{
  "n_layer": 16,
  "d_model": 512,
  "n_head": 8,
  "n_kv_head": 8,
  "head_dim": 64,
  "d_mlp": 2048,
  "vocab_size": 26802,
  "activation": "tanh_gelu",
  "norm": "layernorm",
  "norm_place": "pre",
  "norm_eps": 1e-05,
  "positions": "learned",
  "qk_norm": true,
  "attn_scale": 0.149,
  "bias": "all",
  "tie_embeddings": true,
  "parallel_block": false,
  "init": "uniform",
  "init_std_qkv": 0.0264,
  "init_std_o": 0.0,
  "init_std_up": 0.0264,
  "init_std_down": 0.0,
  "optimizer": "muon_variant",
  "lr": 0.00732,
  "beta1": 0.93,
  "weight_decay": 0.018,
  "lr_head": 0.00418,
  "warmup_steps": 0,
  "schedule": "wsd",
  "decay_fraction": 0.821,
  "decay_shape": "linear",
  "final_lr_fraction": 0.0,
  "batch_tokens": 65536,
  "seq_len": 384,
  "doc_mask": true,
  "train_tokens": 518300000,
  "steps": 7909,
  "dataset": "wikipedia_en"
}
MLP neurons of a small language model. Each row is named by its layer, matrix (down: output weights) and neuron, and shows model dimensions 389-452. Each number is 128 + 32 x the weight over its row's rms, rounded and kept within 0 to 255.
A block is one neuron, or neurons of one layer that tend to fire together. After each block is what it responds to, as a language model described it from the Wikipedia text at the highest values.

L4.down561 [175 124 139 217  74 144  73 138 144 118 118 112  95 115 117 107 163 161  94 145 121 121 144 125 140 175 125 166 148  82 117  69 193 142 177 144  69 137  81  50 111 148  99 134  89 208 140 184 108 148 105 160  77  90 130  12 148  90 165 108 174 122 115  81]
L4.down1919 [212 123 135 157  92 169 114 170 142  83 139  91 165 100 111 192 126 136 104 138 116 145 141 137  94 110 129 158 176 172 106 124 127 148 151  93  71 141  96  66  49 136 116 147 152 179 140 178 132 133 139 179 117 144 110 132  35 140 119 126 139 116  69 165]
Description: Adverbs and prefixes that qualify the next word, like somewhat, nearly, almost, at least, the suffix -ly, and prefix un-.

L4.down191 [175 124 108 122 106 119 129 123 148 158 119 126 192 114 109 124 144 154 113 149 127 151 202 170 118 166 157 183 112 165 110 149  97  86 109 124 154 169 138 117 125  64 156  94 162 132 151  71 108 109 110 112 182  80  77 136  80 159 118 114 121 167 193 121]
L4.down1892 [138 132 170 113  97 143 124 170 127 166 162 165  87  82 171 139 108 115 113 191 163  86 126 131  88 129 140 112 161 119 107  81 132 131  89 150 113 135 107 115 162 141  79 118 125 132  92 133 158  80  79 128 157 118  97 196 106 175 146 104 169 116 133 162]
Description: Head nouns that complete names of institutions and organizations, such as University, Press, Council, Committee, Museum, Court, often after "the".

L4.down1491 [114 106 164 127 146 153 107 164 167 162 131 102 111 158 142 148 148  66 132  78 114 127 124 107 146 151 142 105 142 106 162 156 168 138  72 105 133 110  87 140 149 114  92  85  79 119 174 127 212 119  98 133 155  77 129 151 103 116 130 107 104 143 148 137]
L4.down2013 [168 140 109 138 181 187 104 151 146 131 148 107 104 155 151 159  80 151 160 128 107 129 123 147 121 134 112 140 127 121 130 105 155 169 137 115 138  84 183 109 131 115 180 161 154  66 108 102 173 171  83 178 132 107 109 154 103 113  93  88  91 120 156 103]
Description: Proper nouns, mostly surnames or first names of people (and some places or teams), appearing mid-sentence or in table cells, e.g., Adams, Thompson, Israel.

L4.down410 [116 130  80 152 107  64 120 155  86 140 134 123 185 126 157 119 100  45 129  82 145 145 107 101 144  68 127  87 123 178 126 105 151 119 135 118 116 104 169 155 128 120 123 139 104 118 165 106 110  71  57 166  41 119 126 151 110  96 160 154  86 147 117 130]
L4.down1476 [119 129 134 143 176 179  58 122 124 226 166 104  81 123  91 116 115 168 134 126  82 157 158 174 159 151  69 136 133 110 116 135  95 172 145 138 133 200 150 135 144 181 147  84 100 132  97 220 150 153 152 171 118 133 113  88  85 108 129 123 173  94 212  61]
Description: Fires most on the numeral II and word pieces in molecular-biology text (RNA polymerase II, CaMKII, intracellular), and on closing == marks of Wikipedia headings.

L3.down273 [192 153 127 116 132 130 128 137 159 154  86 135 139  76  92 169  57 105 157 177  90 178 121  63 122 101 137 200 122 178 121 100 136 135  73 143  78 187 160 130  55 142 134 134 122  87 158  62 211  83  65 143 146  71 158  82 159 112 151 162 124 146 179 127]
L3.down1606 [141 113 131 130 189 108 139 135 111 117 137 152  78 111 161 106  44 124 106 146 129 152 147 152 100 131 148 153  83 131 172 124 109 124 139 125 210  90 116 147 131 107 182 131 130 168 180  76  42 108 153 176 145  79  93 136 143  80 116 158 177  92 116 255]
L3.down1878 [117 174  93 147 127 106 132 143 130 117 163 136 148 117 155 168 154 112 112 123 164 178 116 137 139 135 133 131  76 100 112 134 181 139 104 126 183 145 134 135 125 141 128 109 143 140 122  86 131  86 143 129 111  66 113 118 148  83 109 155 117 110 125 124]
L3.down1881 [112 179 113  91 134 125 142  90 128 199  97 136 133 150 122 125 144 143 114 163 168 103 171  96 116 110 123 200  80  85 160  66 154 158 196 133 116 139  85 113  53 152 205  83 145 114 141 190  79  97 116 138 133 125 107 139  84  82 172 141  92  77  87 129]
Description: Abstract or generic head nouns after an article, often followed by of (purpose, practice, concept, system, law), plus wiki section-heading closing == or === marks.

L12.down97 [112  78 141 106 114 127 144 147 105 133  88 128 163 104 154 153 110 107 151 157 158 161 164 131 100 118 125 131 133 171 130 105 148 135 141 150 155 115 121 168 158  92 152 160 135 147 121 146  22 114 204 130 113 100  81 129 151 167 133 117 134  96 168 133]
L12.down160 [120  65 130  67 119 103 150 138 196  83 113 144 139 190 186 132  70 123 142 105 137 150 135 105 120 121 119  95 124 131 120 156 130 105  56 170 101  89 127 157 134  82 145 168 110 158 126 136 198  88 148  92  55 147 125 123 132 149 116 150 122 143 153 127]
L12.down851 [126 172 118 146 115 187 165 144 132 160 196  88 115 115 106 144 138 147 214 153 120 175 154 108  95 159 133 112 144 149  87 109 115 126 199  94 110  96  98 123 170 128 150  77 151 121 151 106  80 121 145  75 136 119 165 175 185  98 191  98  78 161 104 112]
L12.down990 [199  97 128 131 156 158 164 178 136 119 147 189 104 170  90 195 132 167 129 111 142 114 122 117  98 160 130  82  60  77 154 111 182 119 162 142 141  83 118  70 165 122 167 182 121 155 133  80 132 121  96  35 138  84 102 210 173 104 113 157 167 114 147 114]
L12.down1052 [156 140 152  94 109  77 158 179 190 163 135 121  79 112 158 165 116 135 125  68 152 102 161 134 125  98 132  49 132 174 134 113 123 107 181 155 173 126  91  86 149 158 125  90 118 108  83 124 177  98 113 147 110 154 116 148 125 155 124 153 137 110  80  78]
L12.down1423 [116 208 154  84 156 122 143 147 145 135 129 133 107 176 144 175 107 142 130 118 156 181  27  89 124  87 124 168 111 121 143  81  99 103  95  91 132 123  91  85 147 113 165  72 134 124 141 154 188 167 159 155 123 197 162 147 135  97 141 138 143 148  40 135]
L12.down1463 [128 123 172 104 136 170 120 126  95 130 114 103 140 214 114 125 138 113  78 158 137 115 129 105 154 125 148  96  93 145 119 162 177 112 129 112  80  86  97 132 141 149 109 109  84 114 136  96 150 116 119 103 121 173 186 107 216 131 158 145 112 116 177 138]
L12.down1741 [125 135 109 112 126  99 181 132  74 122 105 110 138 110 136 156 186 142 169  96 141 118 110 154 162  97 126 152 116 118 115 108 123 113 137  88 132 106 121  80 121 130 112  98 131 107 121 108 182 109 139  84 195 124 114 162 105 164 139 124 104 131 156 120]
Description: Fires on nouns and numbers that end references to laws, acts, orders, courts and official bodies, such as Executive Order, Company Law, Court, and section numbers.

L3.down22 [128 144 110 154 147 174 140 113 113  88 102 116 105  62 174  91 147 120 162 135 151 147 139 130 113 174 202 126 108 138 143 104  61  95 159 107 153  79 156  90 130 117 107 128 115 138 155 112 255  90 156 150 164 125 123 147 130  86 178 125 100 116  30 157]
L3.down653 [142 133 118 119 180 123  94 129 192 108  69 151 137 107 197 105 151  98 165 144 147 129 107 115 184 112 168  94 127 169 104  68 158 147 183 109  71 110 101 101 153 100 132 122 124 116 136 131 108  68 156 139 128 111  79 118 183 115 145 175 129 123  50  50]
L3.down807 [122 168  92 127 162 102 144  83  88  72 140 103 147 140 159 131 124 109 160 105 178 118 156 126 144  57 202 115 183 109 124 101 124 117 116 134 138 145  56  96 127  95  96 124 158 131  91  86 159 112 122 108 133 135 106 151 125  87 140 122 116 159 150 137]
L3.down1509 [130 163  81 109 124 102 103 131 187 108 126  79 160 169 145 165 144 108 131 121  97  99 165 155 110 164 119 100 118 146 104 135 147 120  85 160  37 120  81  88 110 173 108  95 122 127 140 103 187  57 117 186 134 133 105 182  91 116 122 136  99 118 145 163]
Description: Country, state and nationality names, often the final token of a multi-word name, in sports, political and military text, e.g. Zealand, Carolina, Moldova.

L3.down148 [165 116 138 114 115  86 100 175 124 143  71 144 131 127 170 117 104 146 120 148  87 138  92 112 119 130 103 160  86 115 136  84  60 151 152 178 179 123 206 150 178 109 112 138  92 108 101 119  83 107 154 135 122 141  95 179  95 137 135 114 145 163 149 178]
L3.down949 [ 98 198 153  94  91 127 187  73 142 127 112 126 107 132  95 134  79 100 164  64 172 125 156 113 143 145 125 166 129 159 108 134 105 148 115 133 140 131 114 140 163 135 159 118 135 100 129  96  63 153 139  95  91  66 158 129 151 136 184 185 161 111 119 153]
L3.down1357 [141  87 135 108 115  75 141  48 128 133 145  75 113 117 125 144 162 136 169 116 110 143 139 128 141 166  99 124 122 118 144 146 158 106 115 167 173 103 183 131 160 119 108 121 137 155 107  88  94 179 108 126  88 196 142 123 130 164  70 106 180 134 113 155]
L3.down1937 [111 141 102 110  96  99 121 174 154 183 129  80 178 102 139 149 169  68 148  72 134 113 149  99 155  97 141 125 105 149 159 194 103 101 110  81 119 186 116 102 145 132  95  92 115 184  82 136  97 127 153 150 134  76 161 163  85  77 175 103 160 112  54 159]
Description: Fixed slot words in formulaic Wikipedia entries: family in species taxonomy lines, gene infobox terms like extracellular, exons, expressed in, plus scattered word pieces like qu.

L12.down287 [178 146  77 183 139 108 123  85 164  88 141 125 159 124 108  96 147  96 141 115 100  45  95 158 134 185  52 116 137 100 101 106 102 122 128 114 197 146 108  85  99 147 210 131 123 127 116 135   0 113 104 194 111 136 136  88 107 142 116 122  75  74 142  79]
L12.down450 [155 193 111 134 221  98  53 128 160  83  67 107  95 110 114 131 132 121 132 149 171 132  91 166 130 132 129 134  96  95 122  95  80 112 141 127 108 145  88 149 151  97 177 149 151  87  70 157 113  94 183  96 134  90 153 136 166 123 115 120 115 110 123 123]
L12.down588 [145 174 133 106  75 100 114 164 130 105 129 150 124 164  83 126 171 166 113 120 100 108 135 139 157 123 129 114 121 140  83 109 156 150 209 107 146 111  95 113 156 130 134 133 108 134 151 109   0 128  96 141 150 175 142 171 145  98 187  95 117 117 129 140]
L12.down651 [172 105 100 137 145 146 138 127 130 140 146 198 105 132 118  39 119 153 146 176 150  94  75  83  52 200  92 167 121 166 109  94 143  88 109 165 174 116 129 124 176 108 125 135 143  85 192 168 147  96 100 141  63 162 109  89 130 112 168 146 126  71 120 118]
L12.down1221 [148 127 159 163  76 135 126 153 165 122 133 132 123 122 168 158 117 120  80 125  44  96 143 132  86 155 207 123 171 213  91  99 184  95  85 106 113 110 169 142 138 138 129 155 106 133 172 101   0  98 166 105 119 116 102 162 124  82  87 139 123 162  75  82]
L12.down1327 [137  77 138 135 154 102 133 132 133 107 129 170  72  91  35 140 127 122 145 110 110  96 156 119 216 114 164 127 104 120 113 155 161 135 115 100 138 125 102 116  78 150 119 100 159 132 159  90 141 194  85  86 115 155 111  74  88 133 158 148  77 129 121 103]
L12.down1702 [160 198 158 141 162 154 143 128 135 164 161 146  66 128 172 181 118 114  28  91 151 179 159 132  70  89  94 120 130 179 101 101 131 137 118 142 132 117 147 161  51 141  96 118 121 132 129 169 123 128  83 146  70 151  89 165  84  92  79 131  75 164  68 152]
L12.down1707 [164 159 141 139 215 113 103 143 149 113 164 156 103  94 110 111 129 146 108 183 162 124 136 149 149 107 174  99 114 116 146 109 136  75 133 133  77 155 111 203 129  87 125 104 165  96 175 152  12 125  89 109  77 159 179 181 120 178 128 134 119 119 138 160]
Description: The last token of a person or entity name, often the object of a verb in narrative prose, e.g. told Northcote, mourns Steve, brings Ray.

L3.down138 [ 59 142  98 105 164  75 113  98  81 103 102 143  75  85 115  98  77 101 173  98 114  70 123 151 119 106 152 139 139  81 125 131 146  94 159 160 113 143 138 189 121  84 105 122 107 104 140 119 140 129 118 193 118 122 134  94 109 118  75 125 135  67  99 141]
L3.down563 [143  81 157 157  82 136 110 123 150 133 126 150 101 111 147 151 120 121 131 101 124 218  87 117 153 161 149 107  62 153 154 112 140 101  25  53  45 144 125 148 168 107 103 118  88 147 107 113 103 165  81  93 150 145 165 100 145 138 139  99 149  99 148 119]
L3.down993 [ 67 169 104 156 146 127 122  99 168  93 106 173 150  86 139 124  76  99 165 174  97 157 147 123  96 134 142 118 120 143 113 117 171 176  92  64  89 134 127 120 134 156 156 173 154 115 148 120 162 112 102 161 150  80 106 171  92 124 110 157 115 149 127 227]
L3.down1861 [114 110 157 190  94 158  97 126 137 108  77 168 117 125 147 118 152 141 126 150  93 155  92  97 131 170 128 155 146 132 128  50 144 124 218 163 112 136  69  90 146 177 174 161 112 134 104 104 233 161  81 197 138  83 189 153  94 133 112 108 112 106 104 131]
Description: Focusing, restricting or degree words before what they qualify, such as solely, mainly, primarily, only, first, most, largely, very.

L12.down704 [ 68  97 160 131 114 106 206  63 114 187 153 110 146  98 130 122  81  75 208 155  98 133 114 118 111 138  90 146  88 192 131 126 147 108 137 108 133  84 143 108  93  94 153 188 166 114  92 133 165 159 156 105  98 111 154 146  90 137 162 130 112 180 106 151]
L12.down706 [107 158 152  66 114 119 138 155 108 186 109  99 106  93  83 160 131 150  83 117 111 138 151 184 161 114 134 188 164 130  58 103 133  76 130 102 128  84 123 116 124 182  74 159 166 143 123 156 148  87 177  84 164 126 145 119  99 119 103 133 177  94 109 120]
L12.down942 [ 84 103 134 125  91 117 114 101 121 166  74 145 211  75 145 160 187 130 161 174  79 118 211 153 174 187 114 117 155 127  94 149  56 104  84 187 132 125 118 168  91 114 114  99 146  93   6 131 177  71 148  99  88 148 123 104 101  76 131 104 136  70 113 144]
L12.down1134 [142 137 101 111 144 125 121 158 124 100  80 150 172 112 131 137 128 125 115 103 117 142 120 150  69 127 103 155  90 169 122 126 147  92 154 178 120 120 158 131 163 126  78 172 167 146 141 122 178 151 138 166 128 157 168 174  64  92  89 172 133 165 131 115]
L12.down1188 [ 90 207  89  52 127  68 144 142  72 138 141 145  84 105  97  74  85  88 153 114 121 125 143 161 110 154 182 167 140 131 110 107 118  93 136 128  96  99 163 133  98 122  28 195 105 108  96 136 207 178 133 137 129 102 133 107 113 130 110 158 122 166 147  98]
L12.down1670 [ 86 124  73 111 121 136 135 130 141 125 119  56 124 119 115 162 131 170 142 185 140 185  97 113 124  57 148 196 116  91 181 136 142 150  99 133 119  81  99 103 144 138 117 148 148  99 111  56  16 139  87  91 114  89 118  86 110  93 111 105 136 208 143  97]
L12.down1681 [164 157 129 126 137  57 160 224  28 111 131  96 101  87 104 116 108 146 162 178 141 121 137 126 163 117 104 138 170 136  74 134  83 146 114 133 111 102 126  84 140  89 100 148 143  97 154  74  69 146 158 100  83 187 154 161 137 126 110 145 104 117 166 109]
L12.down1840 [109 158 116 105 114 130 129 114 111 123 139 150  92 137 175  80 102 143 151 140 120 137 128 131 162 119  98 181  72 124 116 116  94 107  65 138 138  76 143  81 116 118 106 138 176 149  88  88 124 131 106 119 160  87  95 102 125  53 151  76 127 147 149 126]
Description: Inner word pieces of chemical, biochemical and Latin taxonomic names (Staph-yl-ococcus, meth-an-ol, hydrogen per-oxide, Fra-x-inus), plus "of"/"from" after "died".